config.toml
n_layer = 21
d_model = 256
n_head = 4
n_kv_head = 4
head_dim = 64
d_mlp = 704
vocab_size = 526
activation = "reglu"
norm = "layernorm"
norm_place = "pre"
norm_eps = 1e-05
positions = "rope"
rope_base = 10000.0
rope_fraction = 0.5
qk_norm = false
attn_scale = 0.125
bias = "none"
tie_embeddings = true
parallel_block = true
init = "trunc"
init_std_qkv = 0.036
init_std_o = 0.036
init_std_up = 0.036
init_std_down = 0.0217
optimizer = "laprop"
lr = 0.00109
beta1 = 0.9
beta2 = 0.99
weight_decay = 0.11
lr_head = 0.00585
grad_clip = 0.5
warmup_steps = 539
schedule = "wsd"
decay_fraction = 0.449
decay_shape = "sqrt"
final_lr_fraction = 0.0
batch_tokens = 32768
seq_len = 512
doc_mask = false
z_loss = 0.0001
train_tokens = 437000000
steps = 13337
dataset = "wikipedia_en"
MLP neurons of a small language model. Each row is named by its layer, matrix (gate and up: input weights) and neuron, and shows model dimensions 0-127. Each number is 128 + 32 x the weight over its row's rms, rounded and kept within 0 to 255. Numbers have three digits each. A neuron's up and down rows have the sign that makes its largest values positive.
A block is one neuron, or neurons of one layer that tend to fire together. After each block is what it responds to, as a language model described it from the Wikipedia text at the highest values.

L6.gate376:177104167123161157114135149122098106104093124140127140130141084146126096119164080162130105065231113092100176142107163147148126163100105111157187176146123092192146082110161181104131151136135151084161188107150132127141104166194108134126083069106133106147108080140152117145110097136067108119142104120150083096184113151128117161118107153030070095125112111172058123128157106161119146121175
L6.up376:165221103164193134070184095159111103115145092106137091060100120163091144154121082132081145157142166137197104074105090135171134151137080158097100157142105151125156144122136151165133128111119158120120134100175128152125142172128164143113163130104134153194137102115147134104132131148191107107117102131172172167102152136102151099085141086171184035107155099067117066088154171126127148109127
L6.gate461:127159129136136151085135146079145137112149091143131125083105097129086188162134120107170089096168137119072077106080090097181122076121138087186153112144166139116143149085100130144112105088148178125124152135206125111133081148142152093218164098148163099183104178117121149184102092093133144098101156128145149100111148179143138089142095134128104141188137097110196178199105114107120118134177
L6.up461:156086159109140098140151191115152175138120151171164102107100157102114147173145054148191128117127128108128174154121108112097139147121138173133192116114144145097130112145138115170128143166053165082170137143125116136166132156081111137120148087098143151126132072149128104150098104116161173132150125134110124086139144076074078129143092129094108172130125164129119121136094102149131159118134
L6.gate548:151135154173138110145120177162099108123124121061174072145119052081123088113150109121127121160091197126113096131080119126163136152105114075183143159126178094115134097096139144127121211079140144133174130128211146105181114139135138167198107151094101094126125109177155161135068098139133106133111107148070127083121126155129149084176125139091141161129129105124161130138077080123124048079150
L6.up548:047178150138121133137107124127112129103146190096090081170162176112135123127124087098133081121187180147143133116169121122111153139122106117148155086165131119142139125048145083121150121108084134079136139125166112121115079111169124217115148120089106177116140146073112155155116127132126101116155122131058141119170118149113126103126156116127110075132092178142188150127156146102115150172096
L6.gate613:119098141128070149118153154097143188096101059141126073116119133054158122172228147090156118115152107167106176183137107106191114094152134161140161133148187134134105153125059129133080149164114085120129163142141083152113199161074061128104153108137180104132175158159119167169076149121123117106095104126091120143116164183099181084127099143183120159159117092086159141110108164149100109130148
L6.up613:125118090129062182137124156090191134122126102175077044097113166107133134145116163170200081158126083143122185139123074140152121155139121155127166111102180135106079133145127144107155157129053116124160152148109150135102098082078094149074173099113143082125177121101146146158122124144177073140143137077109112144145159200117197094119174147152044138125132099123171147100133122084112147135095
Mid-word subword fragments

L3.gate64:110114076196123107155094161120169110169096197162109129070132102137143151059164076089135186109177083112082153158155165096127120149108086140109129118157141112164127168122136131068133132107092127177144112119138149098122191143122081108172073115139167159160100145176100068143110072158155143149174147145148185161101155150056100092143160183161122134156183125110155062093120160102166124085167
L3.up64:207070105121145120137146090173140199152128093112143187109085123124116159107102160086179126071095163105060143152167159128067126148133082103125134098143156145106122091162105118129181095154080127139078141132170097165066122129184122112153119105185153109198125173111104144170136127106117091124098155150141091101082114121102109141085219097095110183148126121100153126093197164130157109175102
Split-word middle pieces

L3.gate73:102118095126044115078083210150124160148058097070066124171145098127146117133097163128157102142102136110122139159152111119183135164129153060107094146128126143130057154116130158095122151189104116192162120183128181120108093098088131134146146192100094144151107151157165116108120136133154125145158132060074109087089099153157120126163032120106097092182208139176132153134138131111118129134156
L3.up73:132093108069137179094115155133149110162106107085105067184147106114205190073137138117098209170104145079132158152157111144126092139084103110144097088114108110159118073090120164171131129145124123150194140153154130138118165067143113137117101220121115115137146186093175108136098154138137098193068096159036131050055063142158071143145139133119139126116120117153133109132092167060121138142134
Mid-word g after n

L12.gate8:159129093110094150163167161099110083111162066099142118101126099132073139127145117157133099083168146140156147143171101116147138125144089107157119159123114080122093152100089105113145153104085159047147158192191112153129152157160096162177097061191092127127096092136131118132073128121134129083128099076101117162098111104170151137137144145068118153105065068106200117162167136120172157155140
L12.up8:088172140123127183107110130126165185133099141119133137142135058197157125070158119132220105114130153129126104146152151174112119133088127149094117142117170111132093119195156159124157156114084116159156123098130195180122113138159118171145150111131160109154107130175081118107094114101106142136153113157145144117157139125107088095151121080148097147141145147140129062131167153073101118100135
L12.gate82:105073092107142107064144127119194081108177152122127094113126144142087203161151140129139110124147074114091110121144070137134078167110094125094141092076123128091153146130137171125179125115168135116160133162194079170118098184133127076167087034150092113117131123124096135187069138153158137172133095116190150112146153127132161122108199139084076075087089147141199160150099114150109162138132
L12.up82:118164145064175135045189119130110071118188137181139170069160093061139084089118082200094056145156051109159069203143129126111125132114146103176118113186149201109121146134109141130112140152148142135173112127122161145070110137159126190141108129113107128091127109140151123142113140104094137166140086146169115127176188149133111167194155138104121129132117092135132055137095117139129114113098
L12.gate89:062114125113132166111159146196156129142159086078175145068123152165099137194151159080162147106118103141138129164157170147158130114101126104113164095063108170161177154103145080111124109124087104142097162104150112122179084081176126105107125118158154122153122173196156079147087149096068188081080106141130128146164138127163139092090140159097157099170086147159180088129149176120103136128110
L12.up89:111103121195141165132133171131143132084171108176095140124114077102121131154155181133126107103132085138120126122192157160124113129101072152152136151146110168058107148092141161106219088129101062097092169142134066173161118094083093125166095175079117110052048133210164136132115099087134134130116096140096124101130146133099117128101160115157121070161082094101167073075144144137154113145120
L12.gate108:178139065160037091088136164148147129143184168113155127153111086108126147123114081109118143104113124129149091138130153140155144184145150041155084118088116132189071143141088163100060153120122089141114139143202129112123127133082126118141136056143127071123055121149107086164129177099104176079145132136155059110130162106092179122102146131126171143160137075168167126157146131126141177064079
L12.up108:126116095096169126152133136161157129072195075078119114073196077148103164137171141104145109069127104071115098112128111151137103168173174147160151148149145115138145109172183157104138200162090116152180109128097111061136190154145170138088108089140139135125105113173120171149090106141134107147133077167204147178130114128169109103175111125074162156165083083124149119115130086132058051081092
L12.gate243:110132146130152114123125128130144196151102156159157163037136171087115094124100102107117107067177108128129122160145071188165114125091144086112086120181130195131201162128112111086142073123127093140129119127167053132125142122126078139175100158084119169125137120180165178149137173135108063133124090108134114107099115161138116142096095149118143109142135151165168141134118145099124208123110
L12.up243:143155145117110143154105136144128083129138078096180132117099075077113119155151083138126108186159143132149125142157171119137153119087138125117164085174101118134111159102175110139141046105063176061123093135173147169135163116142163068130104116182163101160153113131086145159121131107141140175097138159125125100131163161121110122158128083165167173134166102107245119079151090044102095113126
L12.gate267:137120089120050149120218135184132132078153160096141140095142128143109167122123116133182160138160113160073130127092122117166100094169164122204127160124158118125112161113121138131111147140097133113150114128195162099117149179115128145184151134138150080149115115109137142139122199122104175150137155158106150125105068150147149146139084099083131104128071102076191159151168101140102145149140
L12.up267:094092127084184073128096157110126159156103096180128153050157140130129152157148134086189059108101060154122086116200123110096185112077144096111152136210139167161193095101108173126152110197082162204124167128160160124110129130133122114119154106092106176169082152092150109171138074140071080105094119191122177107117140138154121152106161134120137104100108103128098129101117091166137120097170
L12.gate282:138176126106103119152202134121132087077176104055107133099167150175093089105095182164142109092118103065064176143138120151144151083116150053138138072138173153100135144152078141140166165089113118121144167136120142180086130193092075130166160131104186087172142106129144157143154123130163145092134121071144136081116121144093096096141094117141109057204155118101175136132133158138100111106110
L12.up282:113125046131109229137178146088148114083120148124108130064093109125095140087121106154105162120165141117082173200100148100106063166171093134197076149090208128122150082101166138094132127119146115081148132140105115124136106129106119093161168155147165127161132162185154150152119104125117153122169097095078143171129102113160104165120107150108105148149164172140207154055151174147096163106125
L12.gate283:128120169073079169134157188093085099085125109169107096124153142082117149164126133129158115094098169185112080153146123092157141087125127131148177113182151102134186134147107149128156105126123113116193162090094137153149148134106142095148066107099084166079123121139182060239103077159154152108161136100103090104144099128154161077088124114096128144139141140101164136218114074130059115083135
L12.up283:096104127155136136061132123149151090167168107106121145099132137103107143104145137130133157140143152181090111041136147213133108138188124132150162095148080122141066121142082161115173168115143123137145136148115165170094101130083071127127129117108090182098107139139119086148098129142217154129169180131154135146064151130142144118097145110135073096150173152121139189134085107197093136132078
L12.gate378:172140107181104150040156094141122108098132117126134103131210085144170154085138088120150171115108166172069137169132164108125119163079093114127123151135200144127130152126144139175166076126160104084168119117158143150128161186157070122160143127125134052104159105093144092170107196147169125064143126151049157151116139101083136146152120138137094085182092141104183156099132113157135180154108
L12.up378:109113143180152146118074106095127088104126123125213162101150143131120165149134169118095084072106198126150131156150089110141161086166130107118161107115123157118153169120180184121206141101126125083122157212099106093174140110084087150126140139095106121137074099136136110150164097151108140177114088131102138175086088178112093178141111136125171156194112132088116146128097111136166130078162
L12.gate407:107127116143149089131155130141195111125115118084106102170148097105110127122102093175166187202091115192057168171134098112144111140096157124107142190112121129113172156075092095163127102089079055130114165101136136136125139147096103135124112049116136097104123206175126085150128130138113087124105090059180112181137158137134115094135096162070107112179153144143100133112150142159137146082110
L12.up407:110104189124162181159116145119105118096123144103184148128078149132170085211104107143123115136108129101116081140165079166123133128084145091103121118175120134089094106085186161153090164124054026124120097150142095162093106085173128110107099135162131125141135128100135143132131113142098114135167150199151173129117139145106137142135146168154153157181106191114146115068140119091107122178103
L12.gate410:127102096111101114122103109187187097116115126100202124159132166084110112107134123127112146138189134171021145106180071130160139097093148071085112141147153135102097164143057084146124115112100132082159151124099140153125202110149123125152138063132132140102162112148146138127113130106127127138154069044167096170087135179132151146132078137102057123130115123171122165140142107141116113130075
L12.up410:174165112098166159110086131165130153159141127161098120116131162074148119072140135168125112174121091105107150134113146194147117130130081191118128134211095138127096105145155104099142049089155169133144130100133139124153158130092100126142139134137106134053132099141106062079135184104114137142094142181160138137136141109135119088134141068120120130120107114081129144213090142125213149110172
L12.gate457:108127125172116139126143149080177059084107125117156091116056110062105105109095087162162198134071155120151128142123121135161101122166125121137135071161198147129144166077122088121150134155120089144181100087160128146048116155119107087166083123136122118126131112133106144184111112208114145200183120137113105151136169096089133102116129060111176090158140110143203090131143074071123151154110
L12.up457:082146108134134130118103124141156129162132120129126110105089144201141150123181154138135173142105083173116125169153060124141146185091125126171121110162178121115103155136149123117167121130108110195135087126178108182104148093147157100149132116112145149164123107107117065150198196111062129114130111200132133113134127132191139137125125131130156123139106149169088154203113126173127165132146
L12.gate508:106133124139084104103160150151104187119151112121177076085124130120066105094143104165168131105132097164000126171114069154136099175117132110148106141091177122160132151143081121134129136110104090178089116106092172129114172148100169176162165049165109160138159051151121088201093203144125090125123076134140125118075119136171143072106100111117135146124130149145181173141144108162136169096118
L12.up508:105158151156072141137161110110132110089136080184124114098152058093182105125111169108184164144092147127134100187079106106122068148099120115144065116133125172153142200126111100129152106155129136090097077150147148054094099121107108171138099164128137141090101104170160101186138092117162147108138145138103139095093110147146134185117143131163119152052077123149136128083125111062142102148140
L12.gate536:149143166083123091136129134141162121173086126101091045171134169110040111118152080143160139174135106142126127121134121187189076153133053096092099160119102105069115140162108127094108166170111080147145162050115172104092136152091160089195110071177134186116176148061142137169059117137062111129137101098149142110120113145142127156103104106080159115156100107190116094156083121189104141142125
L12.up536:097128168198164165142166130108101166168116181097157082137147096118127112165144131132149195189096123083159104172133118107108138121125156179111049166098165120102087163139133170175059119111098095152058104100131125091106085081133145138131093094112171114136133100149153109111155101122119102105135143094066060116193100114166130165056129163078180145159132119161104174204161155158138188127110
L12.gate669:163088069128111129063146111160105105108121115105177143097144136122117077186129153108206178164204120144156136086175111156164140124105077133188177095140116098098128109073124128127180116121121073120137175081129128121122145138133108109086094103088105085167137102076092142140096146165148129121150145174144116114070095177131109123136101172144121158081133162093175120126103026143061142133094
L12.up669:141157041072095160124150161120133108088152147142100171111157121152188108075105159160134135171177137103113079166162078163156140143089107110102091131114069151159079111088156077104110109142117121112165143075117135109134176144123138153117100126172117055166160112126067197112098110093147163124130155069110159165111153136080109144063168161155123128176150092116188140113081101115112224119150
L12.gate680:123141051135097119179166140122087109169071148119155125087120150112067119117123116168162098157076099129094135147130106126173154140131065096123138093099153110139119146127039081166125166082164138108193153121113130148153106135126160131208143087120162098184201114089103135094081148139093097077139160144114125152071117093150159152151115088158149151167155089114134095125115078153135141087136
L12.up680:129170188165108123102156099158105129136137164185166117165126131121157101146106067120090077134164133094075130173129150120101166132069111070116145156122151131092131104073131138180093129124106138159136049134134130136126162106139105126129087076195126073135106123143114117126127182117101183142084140104061139074175156137122181138135105149110159205162134135175151096130168129125124171082106
Mid-word fragments of common words

L6.gate226:162216099101059120134139164168169098102119124101123168083155175187080148080154129097134171117200126115129188142147137116165080167149109101119134192138105146107100139099103102133156186121101127131145105178125094196105155126138147090155111158163160115203112130148137179114116096125176147091165035101170162124113147173146118129139147123158148051118157085104178141095119146180147122092080
L6.up226:123130138153104197203089154142135131133158160103156110193105112150115072131087123114118133091052105091146162123071153142121082122108147144147085114167115090133081131113115122176150125173093157070166086126080059166136139115142157156182108080105082112104131136132095134122120135124132128103132080087138154084099095096069127157128121142109112063124156139157108095119109129169129158152075
L6.gate234:125102139087174155129097120112155143120134074078144068106144114153151104067155116122197122142149126115108145104114157114141081172089153156127215129110142153174115120134180126143107154064101156113112149051161101144106153184167136099162187087100117138134128133181113065136148084105125107111164107108149059115140146113135120126117090102050182109171078107146119160075099119149099172142146
L6.up234:136093053130078136115106117158125119095114166139106153139122090148157144095117201127086208126099146094112113117143130098166115119116121189074119141127128157172107116077149135136100122141146155097096096128166151140120121155073091113136148139184116131185152144140144137186146075039179101059124123099159135102132116176134111110117140135059092077099146092162105154118138117100106130065095
L6.gate385:118142114132092178166111178091201108146122099153118067096124100130153077114138112123152145135205169176098122116145125137146036112174126090144173061097154164135143109125090110149134083158161084145145118107210119131114101153179160164173116087147130107118122112142178117139124138123168075110130130144119123114138072063087163168174124189102145120122088124134171119110111092133125163107127
L6.up385:156070151145086130129144101069128109148093164089143127106108135118151050115104159135179112144124151091147150077110168107105043097141149123109168125098124086151140101163127123187139098123114153103192154107217108157102153138125212126147210154137184116124105057176099118124132112053149102113114102086146129089159107188145163100154114102103152155067155098166119101120149117079100125096201
L6.gate571:151191130116065109098183148119128125163144161093189115115164172141162089162105119181103148108131159124154132053109104128143108115087138094086124102116109111118105070081125099177103091089145167147149167127226134098126155100157119106106158139123154124138198128092151081096143087059108112175101133130130099173142126137144115155132073093076109089147134129140126174132110143101135183111164
L6.up571:104109102148132078130152127168091119138122179125133087144087202138119117105174159164140151149198123161134129103147131082128111092081145082076149099086117090168133109147110149103079081156115138106125166144133164108117096095142129091095125163122115171128098159075152157132127100112076136112148094132166149152135108106094125120242125166060169132105081136122120166100153114137113142122204
Compound-word hyphens

L12.gate129:148085087085098174161100117118124095146166106089110075128154080171126094104164169097090147170187161085144091139092096122157095123156079151161120128173112147148161144120110101116158144101081112152186124124101135083144157063130127121171118162096133136121127091152162192118057157164094142078121120080131174108159183129120120212158109137126094100182158128115119149124164112135150136073116
L12.up129:113135110110137121177159135121073098133123125130085183134048236135136154084107167121173128155074146100158115134124163091168123161092059143108123136141122192184120120108112116143195127105165113170122128115169163142112159143123160109069117125110121133153098118135077156141102099131132119116177126137147177141137087155141158130151144124092171174170225126116093104087119161091053158116149
L12.gate189:104116159151124191111151107122131128196176141153130154140106142131123174052131124081143139149111091121151170130081130112169166140136122101177068120136165127151118083135117063169157102089094043083152149135107132189152120117132101116126106100101121096133162175128121099172130150127139155084142161152135134179145133169088102153052132166127127104129097163168078118155173162166109131057119
L12.up189:129081157101143096076154102129138153188116138134141147221082163162137125106116158122154057122109142150150089141137159132128149138168102137110129116097167161128135122103141113165068095099157063135096103179108174118153064175114133096170081090128109080087123115130150091102135148112172146110128175128139130133143107080164121114136060159113126159170086074165128122116131126184104115158119
L12.gate213:165126090132133077155169163163092165130077166079148091083115131120127114122174156145213146159164162192106102160129104108151117132173134088162142161138143177100108089113111163104121137122106130154143134105120143087105107103123103099151155119143225098075100154080136152147111107076146154113201131053117191106109120116104184198119141126099107118165111184136130127155108114151147147057098
L12.up213:069138064117109123109177158093067170151117150078112145111161158121160069134098148171128124126160101134190097170078150086140076126176103120124141109060153154157098105159139123123145148113117160132118144066198137141125051133151122086126151111148086135157129148098170151124118145096069100174169112125163172118116168091159147163129129166129141099120119117131102114115130086134113126126162
L12.gate293:059126113084108098097136193106125110171160108112121135178125097138156106161149144088181153148168085098135101081149123105157149098174104087147135126109165111126114114198024165163128125104106094102113167124158158125087171107151175096111115059196099124143104146110160132200133228105129137119103094107123145121150134150126105088136131114186112116108140153163055151137163137134168155096113
L12.up293:092110054042122154116137164094098082151154106073135072186162078143098116115155092109141094065154104135115142131152123130121110104115119157100131107146135087161139116104031118142094132167113113172087114135131140108058139093119116170153124154107146175160091191132163181118148134110063089155079125119109173106151137070086120124105157136147163103162186120171124123115138169178128117117128
L12.gate324:119129103113129118062188113067157095131155168069143127139145122117107082092152124119117114104187104188134181133109157103154124126137140145139097107118131167130110136153052106186121164066147124126145128102128184165170181121174130137129109148120170125073158138094171112185161152105166133128130165133194112106163142155128092092109129179111167168145142171124049112200179131106163099058172
L12.up324:142116105181137118081131136112168090175182118176132152131145106123137106040123142070169139135194140133108194138070164132142160097154145125172144129126115123148125103096117103128108126087144100159184109111076133145163151072121137116150143072071099137143099124090183121211124111119128142059148139105161138151122143135147164147131136138118051154140123154094135080213135175165137154098116
L12.gate335:169130179104146150094211138061141103129221077125117140128145116132140144130198058127148104112179106134136116126180084156170100126089115200103097084146129116119096089122093129109156065117140106052100138193173098131113116143130118163153157103118195109160145189092168184101134145163027100159104086088171136096173155098140130133136141089041129137139124103158147141159051121154134119169089
L12.up335:129116144133142216145134153088133132149150125093117079105159133180112136101113122103123112177140137132177111132088129086158073118141077116116152110135147144147144089123094099121079134117105179174138219143146159117111070115099115108131113212079129079154118093169133092111113104134150090134077156142136165158193120120183101114104208155138116157171102192187123146146149115133128123148107
L12.gate356:121121105110102167122162109111146118138137101096139088139194110161166181091137124127150126147130124094132211130177095144154122100117122137168170174038099127158108159109131127101108121128130118144122171127117217088182128135159164140161140129108123138120142146129163127146070112097146114113121116055150120122108095090090181158131149144088111151178062107139094099191208107159110169105175
L12.up356:130081128082183143133143169190098073144166123090187093112175100092132114064150106133134147111118140117181136097152091163152095106216141126120139088125141117180087174148124126146147178100137074183098171139116140145127119083070186120093191164113177107133133101145155130118089105097106118131080056083143127104120086125095098124139081194084109075096123134110210132133130139127106205127135
L12.gate364:122071087152096143107177099134166116092130084126154087132136118113142064140180058197104135156142148141177168129140176167168121141141136166152103094187140140161154084067092122150118111131140122154086109111172106147140166177084130086111102153105164135162146102156195142141155124149110107142091064161167122095114085145133093108127089140096191076145159154121117173110133140197183145121076
L12.up364:133092194149164081112096140107093096171162127127131123138127083132129129133150163131098199129116153081135130143177103053103114123165150093152154051136109120137158145137080112170116137151176132161092112089096151184125116075140120162102111125119093161116126078141151113099116127134144137125134101063063038087165137067063134088077133134121101129042126129165115128111144130117178084118140
L12.gate469:129081149065137160086132152049153157156117133139141119132106130107144159117192123153169163146140126203085145098134155118156152165098164070137156162133123126108133121145120121071126130090085072100200096147117139167110177128079091145113109178106152101116103137168159148122156125138098086112108069147166111126117116134149069118153142128150165172095116117076102155135110159181074145126091
L12.up469:102116114088112164108152165089154126154117142102100093104140127113106104157164115100136145131099161158170145078100100157168177156089125092068154136201110062100114165110107132148103086114075096137139122094159125172068173153061124188106081142104087118149109116132117167104174115152101109113100129174121125095117163165134072076109156155136157123134129087089103187105073111217093178096145
L12.gate551:113112177109090142100173127146181109202147098093134135117193116181147144095151149098142104187149127076157126150161117077163133135134134073149098108054157165133126131100126133143067141148120086123145100171100167072136100073107104146113122123039107112104164083155152105131106129095161153131165072135126145083103122148145141155165177102102135116148066133155107111182173158232124116106139
L12.up551:125063085135142090083035143131099108167194186094118135131195139132138140104158116115094120055099084176138127191152106152143175160190090127138169100120146103095102165147095143143114155193170129177057070166122102092119143105075119143126115173131121102056132113106135124120111195069115165135159139096142053117143095121154162157101130119089083112120139068145135078082153161139137150067150
L12.gate564:073137079142106111150094166088122097171185103118103169066136072166143146082147206141167171169128109098129158130152104125153104165121086111125162095137140162177119185143118114131111134118040143125100116132169144081087161145201093151140129154099145180119122098110127107144078101117153149202085144140093169113111142083165069109117133126103174088098199138089129089113124123128153124133118
L12.up564:108129118083115163160103147121123095183122144094129093158168112138182079101113192158097147123093101088171156106099126092122128123154053103141167130161147107130183133141060146179098147175058088129064129171145142107139132122114152129101116091122153093092144117160124132066153068112103173135122198132130166065157155082152121081122139148123159156113155145095162155132179161128155085144134
L12.gate574:149156065119109092087196093112134096159191127093164135124144110180118150083122143140151114079153111127134212176197092144172107141102121121138075090128189141113101116093096140167158103123122135116131168144174103153122204084111139111151117084099153125211109128135146171141081139126101112142122112162161196153115076116110108122141146109058105152157167079135091116153121186212093145110124
L12.up574:124080126144118147148116153111127121123126053120105121125145164136175160109119174061113171111092122114079119130162119147126112188156169119106074125125221103181111140126073221096147116181043106115133161100181118082069145121108137091108141133111130112143167168111129135113155156113144171132208167104119102101133100131160113108082174139118135114160143166142153139150149174145153101087160
L12.gate599:107101086132101097155154139091138186088115142068101125149136107121108207066186117097195110123117116209123146078162098088158114125084150143175116141113166153067158128124088187163134100116109116071155195069125113175171128158084106097156070117153157145134128103117160104164070124100115128167135090205169093154116109130133121117112126108137223125138108139184079152167097134100088160169108
L12.up599:090099027128115091195119122119112107150125105143103086114165131099102134084122144147123103159160161096146102189104095059115135078147081128118128155212163172117116157085074107128099129133087215198134076104137047083069153152143126120132167179097085131144079136088092159116159120155067101148126123095107117134140126087151081118150155142110162136069119104093117131152148158169141131137156
L12.gate657:148171100151077099094189166118166097160155181103104133138167156098124092120124148158128126144079070146125169115137120095156115099083101062084126090132152175093116148115151150119149137114081083084147196066156112102142093129149128136165124117104134085187151165038169161172159135088144121106146140135177074107110155124090108149103156144114139155112143213127115131196109125189165161095119
L12.up657:134128159093163143158156153127117102062120130134129174125116125135106133178157122088133119073144128121117175175148127048129102108131133127201162134095120158134120135131131118147119120062120175124136131130109145135100159187158241172058139127055167111166058103118140076117136108129125171147101107111138094128133165096174104165143089091148104134047118111137092129115129148174130115099079
L12.gate658:063116111071110136061134101171088132146118099122121137057154139191125163098134155103156198130185091073173123131174135067150130138172111123152137089140118168175135071166137150104132121124164160108108085209143183121110094066114094086106128078119124163176153167127179179137049117126136093137123090108127185077126118074181139106165107110104155084122162186108108104137183137077120146113111
L12.up658:146093087118132164089169096160100086125112134061109160086110118141099152089144077148139191100114156161090157106138147110126130142148081081105139088139138100071194070112123184056139157117158127122088128100120127157079073138166138109113146082154173086145146137087155109115158179139185111209159095135123106130130083167172146166158124132127226131113158180161123124108113200117106172141169
L12.gate678:118126148135063127093171137027130111169187069149142084083119092125156117173152109130165153172128086097085162147123107127188144113176140114119111071122191122124120111128115110130158083065156138126095176161175111110154134146135108073132119077089071090114174112126140150218131165170099091087101080169133114143151120115152129131119131108136179154187111147127099139150103198095163170173140
L12.up678:073116103041111084100142092057076121165188105114106124178135097146167156177113197112147076078131152098069153139115150109134181102152137153104089111081136109167131115103105118188089178098193120137124104129152097104158121104097114154083183136155131113114035157124172156133097126132083034100080135115163144159155145187156143136093047112102115164160141139135079158165145113193141103145176
Linking token after noun